Weights of a small GPT-style language model, trained from scratch on English Wikipedia: 4 heads of 128, LayerNorm before and after each block.
MLP neurons of a small language model. Each row is named by its layer, matrix (down: output weights) and neuron, and shows model dimensions 16-111. Each number is 500 + 50 x the weight over its row's rms, rounded and kept within 0 to 999. Numbers have three digits each. A neuron's up and down rows have the sign that makes its largest values positive.
After each neuron's rows is what it responds to, as a language model described it from the Wikipedia text at the highest values.

L5.down686:467499483436494473414481520480464423487452448528515466539387481449491443573516507504483477525509567475449505567499460507538433589546493498545530512478518635504548510556476557517521507513470412452457496450466478538588411513502503555545634488543475584562497470591617500476540605507508541546
Description: Word before group or name. Words that introduce a following set of people or things, mostly partitive "of" (many of the, one of the, all of), plus between, among, both, and titles before names such as King, President, Bishop.

L5.down170:485421521486536474535457456434479523509521480392448450479565455500553472534458540597465442548481542581621494537538548494518475580526505542464605474556567496558523468483478454500486447503524428403457519487574516507467545533484578501478540535545529579612528510385547542522445524450518465476
Description: Pronoun before contraction. Subject pronouns such as it, they, I, or the letter n, right before a contraction ('s, 're, 't), mostly in quoted reviews; also weaker on first pieces of split words (consid, remin, acknowled).

L5.down819:526549492530456474474457429565455563431515439517448503454391503534490437520498487500536422481489467571505505550470563511536459393557495477439493523544550604553590495524437477508515516516540554593503438472500489527512530509518481486561576440556566443501471467558522421557532507544498557479
Description: Modifier before head noun. Adjectives and modifier word-ends that sit just before the noun they describe, often nationality or group words like American, Arab, Roman, or pieces such as barbar-ian, RV.

L4.down10:437469552539495588501604515503447489446574397619454520494473476525499436471454550443474501426564492444440460483496492474469580487366613513451554447534436504557450403518481576495498503499439491546422459472469448480509619505612492564550438413556550545435499508502474481446546454509456500489
Description: Name-initial word pieces. Opening fragment of a multi-piece capitalized name, mostly "R" (Rovers, Roughriders, Rings), plus Martin(elli), Mi(roslaw) and table pipes.

L2.down575:493475439450465460478497439541583435501457611472520569445483538515434538519552506570487555495464507422589471501525476502484516470558568549505539486512475514454498495514501541507537493458441485545409503555484466442484537610556551609542520459518534568534377434456572558642506423422448477392
Description: Ordinal position words. Ordinal words and suffixes marking a place in a series (third album, fifth season, 25th, 1st), plus another, next, and the digit 1 in stats tables.

L2.down813:531480480539455531569518472524567441534533515547447508455523494419478524601469512551531470519469520493502472534539577617537453532593564515516538418454512528549615536466524545502487486544489454538496545497515559578528479556512501514466525500471516480436477513521503479508598447527521552499
Description: Past participles and -able adjectives. Word-final -ed/-able suffix tokens of participles and adjectives, often modifiers before nouns or verbs before by, e.g. selected, permitted by, suitable.

L2.down773:463465534504475602496409483514483560500545505541432583532543476478533512552492471440484487493527548529476487507542527486501482519503518554406479535462486476498416476466565531560503490527472573530495447557510508582529504472584496580493566422443488528516517447445498534532532578461471549508
Description: Name-final word pieces. Final sub-word pieces that end a proper name split into tokens, often in tables or credit lists, such as Kill-ah, Ros-ina, Ringg-au.

L4.down180:553501590471549455465546482500455506563441456549527445516427391456542487548472601472382451491509489552511547424448546565459623555495435561539575419559476527553508484512442453372484515454614478412503477433468475523506383496509494526564466538493576454519574570536437528543605466465477489410
Description: Domain noun modifiers. Nouns or adjectives naming a field or domain that modify a following noun in a compound, e.g. railway gauge, financial obligations, radio station.

L5.down635:507496416505506546475459407500527480558628560450505589566461444455570582498488555506526500436505541525553547568482502576504526473381411472506442528558460558499521580440541499485547553560572515490523529522519478433485550479509520508475453567379567433582526537589444491470558494495485534606
Description: Possessive apostrophe, place names. Mostly the apostrophe in possessive 's after a noun (Women's, club's, album's), plus opening pieces of place and institution names (Albany, Harvard, Moscow).

L2.down8:500489435482520432532460503531451480437533544533580552504459529544522517506503552480530552422557547464527551518496546591462455537414479568485500492376515433450567571518495514530514502529492480464473491473463480556525457520562533467528585604433455446517371423524453519499440573595578566516
Description: Word-initial c/C fragments. Opening letter or short first piece of a split-up word, mostly c/C, as in c(ations), Cl(ement), the circa "c." and initials like G. or C.

L5.down135:531548476516595479510481477533477526473532478494446528457423529478532600505493439401481490522412437445500430494578464556489484520462462472594515483442488509533510543523517522496469520532445419434434469476482521462463557487633500433540507497471525648504407519544495565441500487427423564424
Description: Word-initial R/S fragments. First word-piece of a split word, often R/r or S, in lists, tables and prose, e.g. r(abbi), R(ules), S(O).

L2.down219:479610540414451543520422532611510582476466564519433455474433474493527475522409530527510402464517451506513500592463507545583552445515495476597446491497546562438463519481348528491464558573591526515534462476563514462628496466489453532426522528500482544599536510484443599563510519457493476478
Description: Domain-classifying modifiers. Adjective-like word endings naming a field or domain right before the noun they modify, such as psychological scale, Biological process, football pyramid.

L4.down169:506533538522557522576594577426481430529460560421546504538515518438410477448547533463541530432463448488557537509434535535490487448588529434448458494480422526446491463488597526467514662510497478481457506481546541497480428510485500592470547497548460448442542481535421465454441479555504557416
Description: Before a person's name. Fires on the token just before a person's name: titles and roles like Sir, Justice, coach, country codes like USA, or table separators.

L5.down212:584522509497438472500550449608515473443622415407508575348473464472384495572534627506483509524559509501477523449493457443535503453489384456546472513509442503388435454447485495422480470510468525442533579567490489636511432442528423573497564508407552416516611583552487542494528608491421538495
Description: Domain modifiers in compounds. Field or sector words opening a compound name or noun phrase, often in tables, such as TV (series), Racing, Opera (House), managing (editor).

L2.down895:575450482585489544470557385503547485422509452427502461552535540428445549453524567435543530538450407490581542439530493516500486488440379513427578547514576471511496549547557577512420586526440504569512598486469484499409345501481424551543445470547418450497510503402462453558553487420501515493
Description: Table-row starts in sports results. The first token of a new table row or list item in sports results, especially medal names (Silver, Gold) and event distances (200 m, 400 metres), plus scattered name and word starts.

L2.down1021:553581560467510484522505410427601498507478585550502511494462449420456553547467481431496499471516459548458506510464492529482582595524481560552492485442399544484524490527505551482512461450614487524494527453477496548516636399472527504448466480455367590423474501520520502433494502516548430540
Description: Possessive apostrophe. Apostrophes (straight or curly) right after a name or noun, mostly possessive 's, as in Tolkien's, Dylan's, Queen's, with some contractions like Let's and I'll.

L4.down553:528482534419425587543482450436512618574480446481551452520521427582487497568521445489480459457501495493457416514563444483565410511426453445498414478549534561507462403431493467522498466475430493486481589490405479522455470546521504513468509556606519518554506484560517483483498439487528522569
Description: Compound modifier endings. Final pieces of modifier words right before a noun, often after a hyphen, such as five-masted, Motorized Brigade, 9 mm bullets, low-floor.

L2.down874:511526537481562415531428425605485405529503464531452550460522547528476469481558464465463566527538564424558462554442557454527400408547476526491498548486512547553550477611524479553442554399495534450489458425548521501508603458514590457507444482390451469446375565489522615465460519421483482411
Description: Word-initial R. Opening "R"/"Re" piece of capitalized names and titles, mostly in lists and tables (Rinne, Raith Rovers, Rendezvous), plus the "re-" prefix (re-elected, relocation).

L4.down467:563510558479526520418431494522459520486480518486510383469498480485492542483466598421415497543418469551466464513479554549533499519549499496525567396512533515470455488457445608579488470436476558580488462572470542557462496461441458477530508573452577466522517583481567532517474535470517469529
Description: Table cell word pieces. Word pieces and short words inside wiki table cells or proper names, often just before a pipe or comma, e.g. Time, Silver, Motorsport.

L2.down257:477530547424462512492434543502514565516515557439427528545517479529513530450442473521540613458425422520512482543595470558459585479551470524482458431529540494443566466521498603436555455420489557470446515486495534518493527510444436538471559415515499554511419464562441500464466489485423486483
Description: Adjective-completing word endings. Final pieces of adjectives before a noun or comparison, often after a hyphen or most/more: self-govern-ing, most powerful, Marxist–Lenin-ist.

L4.down425:450564500444461539498403516543536492545401427481412479417466461508551548505577493472455539518518502477494485539575416593511547511537560458404464441493495440470479521548416622494555455468542437531585491456472482563510540495413467498439478580515496461378470509570459509476486495470443557476
Description: Word-final suffix pieces. The last piece of a word split into tokens, often an ending like -y, -ing or -ed, as in Fair|y, gre|y, Chang|ing, Clos|ed.

L4.down447:485506519418435558404546501514509596452481446485508571452560580381520514529564458397434487549430587565505412439455409436511491507553593507518563527487522508481558536439445480606437428414504593466449516580481532528458485488594498498515487471465558508454617469484427500503533526402449487493
Description: Word-initial fragments. First sub-word piece of a word split into several tokens, usually after an article or possessive, e.g. int(ent), en(ormous), aband(oned), friend(ship).

L2.down727:376562428553507396573494517452526446481454503458463531507561517422517538501542538468491480455575460506483470508555460523495441569457512470514405454564553535452477515533467524466587527495477524546583583492524500551479480514501437479537592577496534488475525593542476535583448523633444474553
Description: Head noun onsets. Whole common nouns or their first word pieces heading a noun phrase, usually right after the, such as pip(e), tour, tank, cru(isers).

L5.down147:471482566501426456441577536440488452525466504601572501585471554531527522520438482623520555573472550428494495485489569529471452524501569473499416610507557500453578485414530604469580493542466580524536428422431479480538485459515578445446506455526487518461394537423436521537479569518529474537
Description: Table cell endings. Final token of an entry in a table or delimited list, just before a pipe, semicolon or parenthesis, such as 97.22%, Honda, "NSV".

L5.down604:486501541480505604493503461552400600454463536514503535461534488408550502475614506500489466504567467484509459525494511482601525507418435573512337542529480442473464419507558529432492442500530468445631466474595466494480456544501653465467560471528512464479464578531526509457513484479492451528
Description: Mid-compound continuation pieces. Non-final pieces of multiword names, titles and hyphenated compounds, e.g. the hyphen in open-top or broad-gauge, Inner (London), Fair(y Godmother).

L2.down643:490475476522486535550572448472473520398527374445475527528540554551617540471432555493446515485467505467522489439440505474496412419421550519572578492536400550427533561575450476460468506549522467490498467550522466449467486463490539493530560524489524487441453530516507452455540503422494428402
Description: Initial Z in names. Capital Z opening a proper name, mostly at sentence start or after punctuation, e.g. Zach, Zito, Zanesville, Zidane, ZR2; rarely table codes like USA.

L4.down252:491421601512551474462490467431478510505475473502493539500465506430442540470484522479468494516473565619553580490533477478498540530453484499574383434468452686458517453492396466457448453513536408476475549581517477487509540481482513559490458445458492555467458448458447491490548563508519615504
Description: Possessive apostrophes. The apostrophe in possessive 's after names, organizations or nouns (Sotheby's, ORF's, the club's); weaker on letters and digits inside codes (5-HT, B5LH).

L5.down766:447453540571477547472445543519570421526561495542423505469449556473492531458423537491497485481577454562404492479549445524563531551475540509514502485532443475486610580435441521487606531454575445530452629480497486495510583371552547510479471513532448559549521511539502503419439516458545545556
Description: Race and results tables. Words and cells in sports competition results, such as race classification, event names (Marathon, 10000 metres), times, positions and Ret entries.

L5.down982:514409528552532521571488551619608547537445461463543467443495516473432540488467495402515558451569468493521516523553419528486521455484558525526543440517497409475442518457429474573488513482519512576465495537413482533594472462558494569571437498429537490524417554537524562517435530564467455457
Description: Word-initial consonant clusters. Opening fragments of split words, mostly consonant clusters like gr, dr, fr, often in foreign or rare words: drastic, gray, Négritude.

L4.down779:499495360445494582542470488498547460519522427586641468504444508425451566427462449505379483493408548494398452532609581494502521649400527537473426603462551504519371558558478470539491431478533512456430492542496521559448500410562500507496459516532504429462467482446542500531408419512497455558
Description: Name-completing final pieces. Final word pieces that complete a multi-word name or term, often in table cells before a pipe, e.g. Orec-a, Country Boy, Volv-o, North Pole.

L5.down152:472530525475466538548528371487502548548589419511532504545498542483549527503437506594520543577517510586515593546447477454530561455475546410551534549495502534505475459495470599498443480492625508443462567442491569503433517469565500433606551454438583514438536532428513511500535485434549445535
Description: Inner name-word pieces. Middle or final word pieces inside proper names in lists and tables, such as Mavlan-ov, Rasmus-sen, Feld-man, and also dashes in year ranges like 2006–07.

L2.down781:492428509477398487462436576472557438440492541482517547516478569434477515432497417500471495481419510511543442481485426500471536544547545448571512496606429505523461498528544563490523516455522454606523501443558544675413395520508510509531517488511474486488545522480409551498470615503501458507
Description: Empty table cells. The blank or dash contents of empty cells in Wikipedia markdown tables, usually late in a row, like "| |" or "| — |".